Part of a small language model's weights.
Size: 11 layers, width 256.
Architecture: rotary positions, untied embeddings.
Training: a variant of Muon for these matrices, 134M tokens, 8167 steps.
MLP neurons of a small language model. Each row is named by its layer, matrix (gate and up: input weights; down: output weights) and neuron, and shows model dimensions 0-255. Each number is 128 + 32 x the weight over its row's rms, rounded and kept within 0 to 255. Numbers have three digits each. A neuron's up and down rows have the sign that makes its largest values positive.
After each neuron's rows, "fires after" lists the tokens most often just before its 100 highest values on Wikipedia text that the model never trained on. A number after a token or word is its count.

L2.gate308:114120131137156093065069144157137147170183151088113096170108190024106115106126146139097095117135142113104135100146120146190132137142181078128109155120155124087173181121083141144102136082100144107155099062106088107048127160089143111175117092140132122104080067088089156129135179139144079104118136083062089147189181126162104126113175113178133132199139095122104118140179104121169087151166115174094212111158132069118153175137126121090097124166118206109107114127128152092217145157143104165097083144157095095126111134107128203095148140150183161144165089105090082115102129083159147097139110105139117138146104159147103170140107139140157134124164119133131099110120097101135096164097147114105167100092145078173119113130096167095112134139111089089187171149127109153137167069134091
L2.up308:149132153149175140072127116125083095147124072151162129132101161146149119101136148144115067107165098056130137105095122135133078097086158071135075115080101192114127160115109138161103113114107171138150098084148140217154101097096069135163135072135182153102073057146095104114143117131227136135087120155097135166141078121169138126170149110137132116144102143134052161033163054099155136115136174155166127097145131068102127094094173106111147142167141148115055133105123126129119147073065161128113068186154093115116114098100113226051107152156148124126167080099116115128174159119135092116111128149109132103105119137167115163139111138138123144132129148194148107175143148105116111122125156143200169092108123105105054165152171156106110184156118120100086127133124128164109121139120118
L2.down308:135087128132077139089159147135141069070096131129126166045114096166055082041134183154159185140076119179125109121190168103077128148147130195156078131177127176173188142137108144197108147121091125171139142096099138114200122135113118175061139120127154100143101110175119133085104106118136128112083076143153154135073169136173095112164141170120083147122130186136149100093128153152173115122120102157092166146151119096117127102144157072106127148153133153106127129071119096121092084142141152163159099144128154098078135168114172165115063091114150118122073127116109116145192091133081097096138115163102068081114126120107126148147121152132182150157149122097201093098078192082128125187126105149150164089146153103071056137139129126135108155175174137145099115180131117145163138135125149
fires after: "ou" 25, "u" 18, " A" 7, " for" 5, "or" 5, "ro" 5

L3.gate88:109132111151138120142137198074134119120162143089124143094080103138139163093175129124130105066132118090118080137169141093151177137102139155078081147083163084154159070130157098116115150166130086138138158106137101083097115159129123082106122105134084092128146132132158143122173113147136105082090134153165081098109125146140172091168105141124142153202126139140102153180160180087137110132103153190058133105189123110119098119133108150108170174099151124189166112136064111141135138148115117083151151104127141165129112110142184152143042122118077104154073177091153143183167107110177133175123090078126179133082073105120140051132153126118129117174141188146099223068094166161107124120200133133197120163181106155166129120116076131178120166180193112131172169124148126141147131070135143
L3.up88:141116127056132062089203140147167095157123175129141106147107130131178118078140140147172148113167126116109146157098123141156152117127139117180077095131138074121172168199135065149103122106102081097127127137138093093136159131131093067138101108167059200125154129128123086140153151125106091161112139076128127150125168180073105104118164087161127140125148146171170128160164122136136155115192141100084117117150178143155044084165142120146115084119065181143130098141155097162160133151202136131065085103120132123113122063066142164138178098118134132084111185091163091129124162080152144049168145158181123090166150133189151158138177061090136086142183192132101160136168122172086173159134150144101101167169177103143114118095156131131132138074121114155114140143166110092145111139119139
L3.down88:114136156109195111148026106082146136130117111103094101095005128135118144118103169149165112105117132147144079108135137065107157142115100127141111126163138132141129149097147139167109149128119136153148149164114122134097123081164085107192071160155201160148145109170155129151106129165115111143109091106100164146144109158152143104118210090160148132071189178102190174120138115190180137119143178158098192163135162161164172175106128128077170131122156127128145130136124095092084123123129125145116190134152157108159179102086125155122097105131086083110139226199142113103135140097179138052143118151106103107112151145162140129125187128065103123104147152096111110212140102133110122169166168136097081135156107158127157053153153129072072126168119127112101118150089140124181106133146137
fires after: "r" 13, "f" 11, " de" 11, " f" 10, "en" 9

L3.gate442:116115116086143149142115112163131108159068157129216176145131139087141107078147118141122080134146170076167165115097121097158147092130127134143189114158051150166168159102136159103087115093104073111162135200110170140171178149102093143106123131151154138101105074136198154131139062097096185150163094177106152145106126180144109098151148055134099166168085098144120108154154136140174149104127164204135174128112108120199104131180116119067150165078173132091140170071094179095130141125139152093130138133083090155149100103177161118116073140144106104150102146133104097122173118159164123131087124098143086149136130153085114118153142136202117180051078110104127124150139118142083172136136082114139183121094157164195164121153126087172187171123155131112150170146128086160092134164149161
L3.up442:097083141139105112173111172063131197108159125164098153199079076152111131110183160101093095151171128134116157079111183132138195081147120099101144088133117148115156182101125153129135142167060115119108090103146137120208154100131180141108061169160089107121160122077147143103055120108121108138129207137170064143200086072088124094196172169107154183175151100135138163132158153141105153118133102093121171144193076111198121139125122116153099128162163111143121105113132120144140139137149137102128162150135115129138171151084181129107124153149114111030107105170167198158117112126169084138112154141103124125196160109108097141132126116138155171120143072133100142172077156135158071156073130116111112100070114156128147117122152149096199132121154123130125116165058106141127152128128142
L3.down442:116129167167153149209067078121116080173098188142111085141080094122152149071125165140120107090139138084061168162089127166115150111202127177125074117107121122156093171139124166133178170095101118099144127138185154092149134129106084197082073162100157112098186164151105153088122079111119093138129130083068118104096110158112150104060165132106147192170145108143132083120071184105164108097107078174114149099088138145185063143127109150138112137127101073084130128099106128123158133168124114147154086144126158169118093090155138087114153097120109087129089155145130131152148188109192127138144187134100156124071166127095077104157118116088118134089150111172186138185139150097091154082143102109151118072060102183142167120127113124123084167130111087083108123090112104122132084133116118
fires after: "et" 34, "or" 14, "\n" 13, "en" 7, "==" 6, "ard" 4

L3.gate426:195151142124140119156160103136121117104172088105115112131210090153143133125209104151174148114125159127091117147098142082121080093127114149093160149119103129139135076130153081128104141155113114125090147134092163160130134115100164124160189125189127091150118154109125128172110136069071147075123160116148115117164130127116104099154165160123146166155094142106133132111166123047130118103044078158096139050162124157119096151159139152100096123185138090124184160152119173077128129098061105168111170104184110093115117179104129153148138132088131202181164128046138174092153090132126095137180156177133127093154233173154143146090102075136135152111150116139133100117130127094050125126069111069136118162130138147140185141101091104150086111098105129116123122113069087030110139140135111
L3.up426:140164144119131106092150132200107195144099105163090064134110130130118054185112102096109124154140115161096089116184236192200050122089102141125095204126091088156117177079086145116114094113114153076125194154131121155139146117087147160145145159119087122123114088089122159156111142112126119100172129172127079121161137111095128173140171087128163129164167107151109139141142122127064135126072135115138134113133155139127110146083126153157092153172142077175119091106128128152103134133044098163110107181155118142081130154076150131158125124123165115185124104119137151107143119114134147094092158144142114127114145145100109096129095193172163088139125121055135063163126087080130115139107113173099145124096189199167180181127161159164127099170102089155144133100135131173109164166067077
L3.down426:150112081103109243103053176144165132110152116118143088107155117119182118150118125109115151160114101156136178123166128113205170150105098122168092145097097128079174113108181087083138141150115149118114065132119119164168155125162135155074153193147138116142054119113110158135160128155133125153173082108123151181153121189141115166169118105102169078143123156075131071141161169179148080122182123140149111104180164156132138149126093091102115129174112135138129101178123123117115109100195104143126135149136173074138172125082114201120164099083135138118167157127112057127093209112182070075171139078139124117178124135100103143186139115176169120149201122131135137126151142107178127122099129097122105096104106090111133128145128147147110132183139169081079138153090096132113086043120130
fires after: "i" 16, "h" 11, " K" 10, " N" 10, "b" 7, "ow" 6

L4.gate496:045074109157170123094187121116101131117141089116061164152162142118102123124083108174146120134130161083129132071088172117151104064118107115091105146123136146061176117121112087154173150137156118123145141109116140089171093134162137141136097147106103157105092113156144110064103111113098107117077134128106044167129134092116072110181098190134162139204118101122139117109164184112163107139151119105110097134117113131127099163107145151030115115115151155161121117177111151111113131170135159083079117098112101138091121177158140147142122153138139094183096121153103187120083080127095155111066076099063186119135117119100153190186136200149113120145135129126156176142167126154071168149099140070139167171153158136113189102129088180063157125111173174161127119156143118133175111157207171
L4.up496:171160142097098138110133178185154117078106102175131108140156106116093110134133064160177117152155132126154130125115140125088196128122079155088160164135112136143078106081158136122155125118124119172104140173120128127102062145148106149100163179146132145132100151053152102128163128170098135146140143137128165154152156105117113111067124091147086169137177123114116139150125091143122069132134129143120126157152134160194125142178106176165087135154121142144058119105121132121178107175141156145135109159148127146083092072218165117185054101110049120136138119140165090136163111067168134154197121116143097141076160141133165138105180067155130153075120168111109111097148092096102159209181142174232084111141094144147223127138113174152120154108058119129140135124144091144130090148191155
L4.down496:091118206113094166110113137090114126114076110107157132150091115167135092125120097171107132110142236103182114119129104182091192109151130114095037104115150152118112098149067099169094117105101084086125159056138140122090134167149132085109143135121146136149110182096169108137122127160080089160166166107154083155163105117151086099086142132239110124051106180124089132083147178099102184105156112136106111136181185133147177131112122158136062122161140106118106129130131148144097166110081172097118123199189144123145139156156099172175150094151096120130118226159084135184113121118086165171097134129125125150108164128082083112138149102186131096139128104138127117127125202178151117152150152096157151134177109157087149147139139111161125157103096092117119101091126134081129126104096144
fires after: "w" 22, "en" 17, "ow" 17, "ad" 14, " se" 6, "ar" 5

L5.gate34:136122089167099146114136085131146158158150124113132081151134163144157080185175134104150170202107161156157115113159109121122140112130161130137099167047096117181148112169137106080159112208130123110163138145157138091177096085082163145198128120129105062094137115124147178152115183115086171103103095145144134149130131073111156129152123055152139122108135094132134162178077137106146116095122193119118196090170165095065096121100186152083118141076098067117134083125165170112074022123077100171136123086103121104099106108079133161059134138154083104172161118127132092122173109144121092129144135100092147126114195080139110111145146138109104115059074123131153086173090117114110120106116122130147123117140137145126115173081095185100101174132174123102137125202134123121189131073127113
L5.up34:175118120088104126138103122198145144188181131108100150106083097135143132115094097155103124077170125109183113162105124099118173165122152150089127119102152129170124095146134123051126137193140158173056066146129175153095152140125106152155114063148097129186123148179137106084132131077058103128175128140193124144139085134132110064181115109159071139145162138125099136126094164150149098156150117153108164135119073175127184084127061130126098117137117103101140174104130164157088049118138126143138118145119128162161133107096132151125064103110107154121160116189171123163145165143143145107093122122098078078140120130166167056200113145147132113207128090175113160078101123074123048233094108085123102133158159116126139192087156159112088124121103138109105096114129163116118149118161142
L5.down34:091102110134083108143097042053124022120163156134136146124124128157106101138157135130092095132105206067086100109212111144067121110120100168139168076154109022131158122129137101160154041161134080090119100110138226129173120106139089170117127150086131141053122101110135115084150092118146105151123179157148112110118141137138130117179182134093106178085154125130126109205101097132123083082150163137141117134142196090155143139190140132136140141141112096133082105107105147163109154115058122125088121171147148131176143122148159093130158172147144133152100116070173105127107156106164122163101149093080147122161146127110145154078090121147132145135114123099165164137126105043095152123152141102093131092121116097136088169076175105128106105113141125072144110151098142165132094176123139
fires after: "i" 20, "u" 15, "e" 10, "ic" 10, " N" 7, "b" 6

L2.gate284:143175144115117103135124175136182117092157089170111179190114110145124097154151081136135150112176177148170176243123139136139131153109098077121142147157098107168105114134127122115112110201109098133109159117131164096157128049126137112171122086131140135165131089165129194125109167112113146116141158129100076119158104104085142115143112094168153111108141099112112137173150090156186112137147127156125134134111164121138130151119100139162152100080164148151141140106162143075122150096061142095172142112069144175108138113147134097072118188147162093041136122161130198194127148062109084155115124130101175148106151129183113130129101103115098158138166058123151234155128148113142112167158149084213071177162114129139116121093100156104094080050073168116134126137064165156122132106129142
L2.up284:108163124178152127143148200072135138177158122103207135170110109118094070140148088159116140132187143121111137086156173115152101161168138147095090111133165112115153116127182162213075185122138073121160109161136129150089079149143147131045128070097137114104143110130151105061147099130134101161122162175173153141154187147091156128086104131104149097149130134139139119092132131076145169102200110096160163125088147060121118115137151156131123103155090109099155124138108113153117118173121105115149146166103062108080149127182179067070126138182157086131126125140159115142094142164164153090136122100164104127121172159106133136099164138165122157112146176111048120115081131114103075072105079097093098131142152130139149139149142095110213175102088206162165183173157099182123095095144100
L2.down284:186035115180146064128123097151165103162077124074160113109117161128098146092186116180144118083124121082100164136093126099157097117124062135148179066186094124192108142082117087135070186183167147110151158139110093147092098127090126099180034096136168111159115132138093145068179119089093122101149066117162133146186160143118108148070164132157145146178168104103087084120138140117110175075087137080118175130130131117083140143130157111164121138127123127164105099144122140127142152138145086124105128121080125169094149145118138112073138173148153099055114144053128107150087112062119068163141134092132079108108089132153145182128118113133124134099121079133140171097139138128157110144097066113187142148131152079135134120143101126070157088142134127137177123160174053151121086106121130
fires after: "-" 41, " \"" 29, " (" 21, "/" 4

L2.gate386:117069164108135124125141104150154122179144093152157116096110112121060174112166120140088046081164097071173145132111151102105056164093136136120154126133106119063113137091097150091129112142110102192098133151196115135103211112185130124122099160094088142105108104073195126108154150120157154060094105147078091096148137105139093134117124155113129098141095050118120171097092136140140128104137152164179113094083152098129111131072138128128091142098104119068076151178102163192114132145150124144106066160102197100171178177090152145187124127137098111118099128129172124097144170148057121131138126110156086107169124155165133149090175127172162104083183127092090171111142086129130100157111178181093167144109138134138166082135118154127135089117103093127172121070111123096169182055124105
L2.up386:106151091107171143162100142099095123136132136072080121084110104131171130105170149055040094104133074112145053054143090073153111116157134080112132076120185147154190190114126146113123113104180150081153085117197126134158101172113132148084129127106064135099141149124142154136156103140126125122124133085093077147128123134133166057143109082137075091063144149105138112136193135155173091136121157124126088135102139172170069153189135139190140077092102141120153147161102108141147142204118114063158104158072109123170149142202118129147134123074142131148109129108124132152131117152203117140102202136162095156128167143135125142135236092145168119112072113086137134132138149138150083138116137137168117154165106144069086148135146106136201096113170134119123130132109094166144126093144157
L2.down386:102113084069134141157072122103149115158138056122124128148176164100204133075110131139119118082102146176110094132099095065143117125116134103118189122057090133061064088093165153131119140152143134125149089107105099143093143100152154110140133133178160116127177142157139117137139110099115128150158096111142113136134181157144093106060097118112168131161136079069141134176178121106123113155160137116135078116137125095089156161070132088078139071141130063139131105150071078136108106138081102117166119122124140120111127080072115156097081075166114097086139125122134154085139130101111182133223101111107074146181219115083141204165139174117113101100148088117128192170156159092104191120116139127059092128114125113107125066149111171107118122092120139115169175096174196151110129114145161
fires after: " h" 16, "he" 16, "a" 11, "ar" 8, "g" 6, " H" 5

L3.gate176:158109179092169149147148183113151120082073115129108100131111152151071098104066079108133117117107142094101152076132091158165131134162083152170088128159119133124133101130165142154173119154149138122170116096125151093126128122163130086177112164145200104082108106095160102136155131085082142107148158130156184147090090140120057136107183124156122059151143126168145113067143127101158104114102125129120148113135151189147149111206065169128129136097130140089142128122126097086119118132123167093093121112124089174105091112092136181069117135105168153139139154124152170172135132117140123071089174123085208074179160140116131148110152164108081130148154177120178097175155170134167138123215201132125114132124114104159145074160209065105146131189153101207080128181170083115156159084144115
L3.up176:112104132088099184052152134089057104129165158163152129123190103088114167129141163135119081138125126114167132157057091105133141168120087141068127140160137141145105131134151154186167055098114146161099108179090120135148080165114168143122108124113138128092197143119173115177082146135073117131057097118145144135091166104127082155142123138091126094132127156094123133110123124124128127080142111191100152126131165183165131109121112060124111134152125153135152121061128102107155173090146132123096153094121049143136200127146110179183093122082096103141014138112088128126134128110040148146118106117153116144177127083166108221092101186148157102155110163099138134167137086109110105138121168118140143126134155196149167139129158078149140130145143145182177080091069119107125115111138196
L3.down176:129121130153063131116120132081130171121149163170119086209128118128102122129147124134175096135131113145108168161176068112108139152194118137166140102091153156092100149115122153161133106084171083154157116097114145089109050112135173082197122188100097127106098166052143129147096172091096071109123104173105154166139152106106158092109081167057109202105120074145092110103142134094130207148137170182166143067120123156082086151167110146174126110124093131156172089098119117129129174127114196094089140177130122071127131156144127175141111127127102116118099086134144141129131204116057157133129122138206149144147150161149097178105115095098114116132106106112156132153187112145138117120161143130158142119138077117105186120115164082095110088099107090135165131194207151129124164075069126
fires after: "l" 39, "ad" 17, " f" 14, "ar" 13, "f" 11

L3.gate411:174115124153132132086114137160121177118117167159092151158148115124153116160148128146092123109136157139101122127120163097144118136181193092148131108077082114152153174158175116128083166127174177185063063133112095119134108198144076201168138135154126163075111119205051199094145132096134127130141099160134135151142131109123095138116162128182138123193154155124166136102087102121097175134163214153193116083098114104130130093133208168107172116117100120093066074083123183126137210100153152115089122102131065141090160129096170099102143173122150154120168125131121110122167159133128171123098094195139137141125040123108155133117122131077152119087153087216144150118147123068154116144121126140167118088136112185164104104132105134174132104096131148117155135143158170151109144078092110
L3.up411:100087147152130151066138132193120113118108147152134087090039105117116085168159170126116154107169078167133064121103203102134119123129115128118136111060158172120166176154128141168135102140162131124088199140197141172174142145119100156064175108151083129104050132168104161153132094117088110161168151145154144186108112119127113126141168094123117104173208136160135116118136104114113167168129101088150150088102183169142165110127132194100159137094118164089095120127191169137082134173156121102178130121144118178114103122060163166102085108104123197130128149101126121062131176139112158118094127195147186124155109121118149103169073140095137140134115128160105165062167144129080107147133145107142104129165077131183140137101093144124111148122157072082045106135128142120154193100148145
L3.down411:134123199168098122108129128139183072151177128118084123090119131203122079155178122160062150164119105100070149139111201113106139153138186133119159122161165111105161170147098156147140114112159148063129146122161193138132138128104169124123131143161135127088110152139206114145129079067189150086154162107138166105088147149157129149214069087157129127093150102198095083114140106128162103123120086076105128134063160077098109112086177109079112130141069092124146157137129141137167141126132172139075098133137127135163120065081150106139170174115080103128112148136173096125126113163067126157223093108134153075111120108146125076150187170103148065157147116166153195122176138131108131105122142119086146161125161167125074140159108158106119156163149121166132094157113171111112178114095136
fires after: "a" 34, " " 28, " A" 9, "ro" 7

L5.gate487:097075171125095134169163124113157114120144142161146091068069150177104143159090101099146138079109150130168076141050123160150150135193091187113084105068121095140051131153148138144115143061078142135117116123082161123088184152122083165137155156108143151140163112117148151140121069134103094133154102144179155163153076145165166119152081102099147197147113106110132124157184181142120181132172157142129059130145058115180117109117126138094128074204120093158105111144126115171157140137112097093174143168132133117136131136165110078110103169082121150156111135139181148128170151152150094157149139135152150153168074167170062133179195128130112125116154152125102128159120156103135137145150158179154121211154112084082123189088119123145125129131132111074054177144157132172168112110185091
L5.up487:105124139114076193147158110167151108105151128112051141125111122086167072152173070141083125040108132080084137148092146177146160099117093133129096122135120141149079061129152110158083136161153190132108138149121136123106113087148100111203165150115083134162154130099102145163174087078145137084089107134128138119119124132103102150153099129105088169164129132172106142132125190121092126165115156152140114137155146132199128140145144143128099184148124127141165123119121106163166109089143107223093128174151150115107119199126150129085104119095172156123084159147155173188159091053088117133158164112238150120114139134165158095182153103094164138136126150103152150117139092104108123098127180190140065207138148136107100187116086129139123120191161151164150120176157091125088107162196110
L5.down487:136141146070100155174118128105125134111138179076132141101133099107129156110080128142077152161110086119130164136098132119071141161097126172094052184118113159125079078124135108209181138133155156162146097143109136071062162126136179084172098112095105125113107135115115083176134121163085158139134155124133171115158123166126128118145168112122131141111129129133083135091219093040181186112091121122173176023105135143111147067104103086161156131130135134082083155092116138146136141140171159114135107123078057121124052135113126165152159140161110109117102087107174094107102118116180134148136124040131157128113112138170120104167130110135101091155143149116150110161188159078118109135101155146117064102182159210123155086180140134148088150140125183183138129102122120094149180164094149
fires after: "on" 29, "r" 16, "f" 6, "u" 6

L2.gate331:143188173152170084111177139100137115102156107197085144131101131126128076161080153118154122104113147079137093198088072149131209127101133044140157108132135071161209175142139125149119131166144178124112141090096144107067129079133173124171173103137152118148116131121130140144152159139104173196175131166144124144181117148120104114134133115121139091110126138111174107122173103118066174157122194198092143100163224068153127113147199118133102091107118108099183110129182094143136080125077121209123141093113107162150104103162125118104146118091080094099136153093170097130137101178110147175106105131170083113119088142090094110136171082145135151197091118101100145112117131158095147168105093109126094112161118169114172155095119138133135168142082091124075100145140111152141080167092143
L2.up331:087158112153091176093109132108133132167145140107069135162126130139150090148168142093124180146122112130157108125115178136117054145063057136174176167101097090073155153107136162078113053101116164108147150088093077127098193100072128129101191156122092102115150158084116163076132121131093163134059160137111097164131132076138104177128102121093145076100122131195118145158111103076116124063105091095066152144195110133120105157083084129125115157176113117145150131091146103054090120127092110117127114136118104141167130185153104168134157101161114146130103112101156115147123166106085151103127133086214119095103127081164091093094083150187113167135090081167077152166113105135168081108129153166102105123114144171170176139129062090097152109143079118133118151136103127150053169105111095
L2.down331:109215091117124125181095093107166133135151138125095075139126164078140144105095141095164165098072118138109135123135157115142124125145095089098117133131179147101115161092102126092129151130131130122079066146132150156129182126143129167152111050111166153219052132129145169076141171167154139096168108113088108126138105096135132179132162145128133119181156160187140051079120115128145140163123083143116074149114122134080115145086112213114178130169063184145172160101108156148073140115128116104132134133178174103094147092159153146077165080140105136110210166091102144127095118124124133125166131155105106192132148139079145097153094135117120128171152135109188158157098096095167141123166118113147135129151158047093117178166096088232107135090124106183117111078111140117094115065132126
fires after: " O" 26, "ow" 17, "it" 14, "h" 9, " K" 6

L4.gate216:148174188129122191083143184114103096132133168113080111125148170134157099179172109128035125132104174110097145139098155103093199114120097133115112152169141171200120109116133135097173150124150087129091102066162155126100149074118125152183126151121057118098155144103113134116171141134119111145182094178128130119088146156101083152134102101093121110116085135029112079127092165143091113185105127131128170128136131094154126175161089156127145133055157092161091161104197141131138091149128105158109108166137182122119091075124119148164062138164096145123120211139172160117135125100153116142102141087073067090128113104129167128089172084063149148101173150099132092140143153134131106148149142083138189146078096147136121107138132060052106105128121131103154190082158122098124160080094129
L4.up216:154093157173080185152148122160118132129137183093177152150126161121127122095115147122117157127067065132192125070130141092088091090154159145159105106140116163100133124148149103120227152126122080065173108065122140079126159180161134123162146114111092170106065070100055113107106136127115079134112081126161089169142157182102107140125113123137149130080126179126128112107099119140102192123107149144079144137122098134131120137160064148122124080123162119210161156073183125131124101185111106118111128116054144153144179134061152171148125127108128196131113185136152159119115155115134174118144131155067112114132117136103151165097182132122121100108115108130108091138105205144163060144161175128127161116106111132152083124153111107097205158123085170118141144088174184128155066163084069
L4.down216:141143144156121100139104115146125147169146165120097117137153115131118056168092126167148118097122132135076144140119158121100172074122157127085182095160205089143132139118128108157092120138179106181122127165046163152105141167122144093168095173149149163028104127107138114059129116147168099226064167131172143114180121103139132115103160137114110153108084165142140102149074089133138173075154119135158100150130125147128128168116198077152124094109113190126096139155191111089129148125111078124091135109128171178104094146081107104111147238124142128152161079083132169133119112185157091108137114093149123138136118179085157115099125060132181080097142143164145143132119063169095087165173124114149178099175150068215125158120143129144099119120116117177122130066135144127124120119128105
fires after: "o" 18, " St" 16, "a" 10, "ag" 6

L4.gate315:123097119095120064110178164120038110117084101137070110148060131142125131126156166122110074162118153180103169131121219146116083130113091124107046119098122073143156127115102152124116154180088112159142153154099126092134103189087149188121176122124144064100118107103154151129167150109137216113132160175135165184124174112068130148168103110089123125137146146169066148141082105054135167123115163067126105092142178123106166106154108094124147120138068167061152123103161214165129142092166147110168106145071169097152169140142122131118084087129160136120132143128163143131081167138078125087177132175081101167164105106184156099134099126162137115118161096096113105153137160123146167171159181106134071121074091161116122164111108115126081128125122157150116160111102149120100146135106083
L4.up315:143152080106140145139112072128118189136159043116146154092088131182047163109064096151079135124091055110125143159180080097141144103157157122131133176085109097168145069114167088100174171128118151124110141116097136144139162104132146163199165121117141048175117128087207144120096145158087159087100101150135115129175142128175088107150087218138164164149110109125067157212091168205121083125142140138150115138132122144142158131131112130153112173154110070125158122148117161155101092180107136147152140126174131133171152139134142102136114088111144099105057095120149155125166132156170068145155129132155107116139107143114070143144125109064101120148081136120109118126117106118132113107132127114067127149220105125177157061096136193145137150131099165120081134156149178138070144101134106
L4.down315:091120077113091145103120103107090099128149101107154174170088152175138121100129113112146062181160149127126137077116142139150148128148122145111146145057099143125175112181134124139195132131109124096151112068163126132138058089133178156113104159136179091069186112155137124129130168181111146143147103090128178176076065115130138156124081129139115178124093125117198103111043180123127088154125124133189082105175113151108142109078113111134108126081112104080129119105155097123111147155106133103099147140178081091158108122134073111110160107119130171121138100110151166114113067126108135143086075120204180205145130219099186167111115125158079118165134111131065112150101103167095178183101098110097068127145125120087090179155137172152149083106121122193111135146111197109120076136163121
fires after: "e" 18, " p" 18, "i" 16, "m" 13, "im" 8, "p" 7

L4.gate510:131126113159158127152192117096062081144039143108110110132135127112184106113177117178089102151125126162129150187067193128178167132166084205152118094149099069156104191150103126094098123143161145115125099086119150169063157104076182131138143102177113109116131215109080123148091171094117154074159090105156186160123113121128059182184134119092088134120140139111104149116075107144151197146125087081116137140081135138150112114093166146150116144087104121053159143168130144147166112095094159108110139161122113140126142085175136131160145103120094142133138153156106106142135116202129149112103109079140094081123151141114110124095108053064094120100156078181086194136124155116108064143114140128153150080133138150125120109119134175084076139150108081109158182086108139120097119133091108
L4.up510:103125118087147169106091088161086139158132119133167168130066084126074109167164115089106126132121087138148160168131147133111118108123061162139181202123134126117156176136121152073089108165135096092128046114149166137142124144123178079106142171111142129110093149105062144160147122117112212155113138115187150154106117141173160114112209079163083059103084121128087101123121112142118125105135098118083093118039097167128128147108141151074121154088143140126209138070137079131158101176097142143162119151141106099135108137136161089093147118068177131095055134088120100133165193156116106118126136162120083151133176129100155135100108040109173079048137113147101116128100115137127121126185121039142145102139119143098161153151164167108067113111128096104083129119133138155146068167125142
L4.down510:162092143227104106137087169123162096154213148112149029131079149086110109077116148115184158135182180131106143147079122141117130119116124094094150129095170139146119145032143138117196144118096156106111130095122116130110089114099115149132103116108122092115158140151129079160067126159164111170099143141160095126111098066136069163123046155174102116097177144106146151119127162072142124145092153111147140143134118078139125175152142076089135115101148119171085113125146128147086099127121085083102120095103114133091131095087141106113187102104161081162162091131188136142117081158169132116113114128180214131145131150083100150194125110170073117079144105146131163198130138157128103163135202148101140183076090157092097136148125153168118091117101116116121098074127135110181170083147105
fires after: "o" 18, "p" 18, "ow" 15, "a" 7, "l" 6

L2.gate166:103097121142137139126166126123157093071087141129199195107152174155153091129131148174121113089177135133120174141119109171145094119104133101188115176145132104102129108088162110179123101104134105111149089116085144182129126107181126126090161173152083112085156059184142177105168080151136158079103094120119170120146134087117070116092177091182110154180137104134120148135092169153120147134127116174121149098115099115182079158160111121103126164164137133180142147135163135095190141152117103089204153123183099104126141103135157112118129212087151107123117119135133148168059125126138178100089144103075139064098145180103092155086107138150102156079111132156097186155113123099141143180119100115145210153102095147114132149095089085136191093135144149150138152239085135130120200089094104
L2.up166:100088147166094122108172126147112108149109159123178183150134088099145129115162133166096111097102149055138150121125102170172168157175072127176089096166092161089170112073113128117093095132169106147173142164111170137092099093144133128139131109129059144181096126160086187109138108126130085148180127187159167053129160139077130095129124112147167135150102106117138145168113182109133142127192058160106119084151117121114100136150104134109085103153161188124147133167103094130101129070124104100173141136115111214059169137084145111108142171083168095114145153120161191163066128150133121106099138077160130146152144088080099149178121068136094167120131085150080101103144092150089108121190094078158118160148097150061141157095038100138166105073075142135158104114157130131110118140169143
L2.down166:168120111218130113156148128086086136134142184164167195100151134061155112148091095157151135126132106083210125082120196103109104148116120112121126140159128120123167177102083191096114192156126112148182106134057117131111131127045078086083163133069130149147105171150183131168088112099068117104147126082090098140051097115097144079204180108153117133157131131155131181154171126133087065123120171080158095112183150079140093086141151136142123140089086144073162101148157140131112149142125082136144111131121148159100170189087113092173110138129113094140158153137143138122073108163099168134122151131151171093117128121075138142128111125211082125106130061127153106113171157126106133139100107098131154188070107176106151097080123099150105157141148093095112117127126153102109137080101152
fires after: "==" 28, " Un" 21, "\n" 18, " (" 6, " \"" 6, "\"" 5

L3.gate194:136118135144135159111167128164155151191102081154083153140131110121090140129162162122122114110146139146121145111119169104077163087154153114095124128049111117119147137030132096141114147151131172110102145135083130076142081125128059125178082090174149137067168162165167178092143115121176134106173160108178199083156150147087140139157090144119140136105111147112107086164098154151152121145157108131085120059093101100114138113086150194109133159095187078106163132132146148178130056101150131119164111205085115178182080152115106135200100083055055168103119191135164151065164165133186130124118121087131138138142156154151130124161146148075127105125214113094101124138167109122141130134073163148154145118145058127148109133107170150173118158134095101105191125102124111114153113081112114
L3.up194:146152115140161156149130129066109130119133114139100112129106088124117099156163082121139163144131109124163135148139095107142051119091035189066125140167084178137137145109153126166079182123156168131171131141158135063112110099178074159145138067071107137130100055130149140130177125161134146166204090056157125113104100131090144121215102105120179106143070124140133111136131138095127098111092146106171127098124128183118079084163166132068171146121160106073173178097161089114115140099124109114116103158144114115136120148165152110168120128123147164052138130125091135139110121133098096123146128086079121172083164114110133088124150095177127180165106156073084094160104147065144125111158104136077079072161158074056116123158081135134112124153206121140139150140097142162167165184103178
L3.down194:138100170052089113178141068145078122189150090121094139124155113184137113125136198125132104128076127165124109097079089072152170145135104143111130134127137120092173142084138166112192158156126163146125156146198140113139114130098123183071098092134086136095122129134109142104117137109154128147158105116153136094104142142072135166160078168108136112100095133132123058149121126121132099187139115126103183135156091081122091163130099142125136122091133117137060150054079122155078120147115126126177132197119099181161135112123083155147123106178131164122105123168161216144110109160097153085109134098151139127099170123139172085108168143111119101073184110108153127167135185087137117085119124229123186086149088136082180137158114193142077134088117183040118132193136111177106112136101136
fires after: " M" 17, " H" 13, "h" 8, " h" 7, "er" 7, "m" 6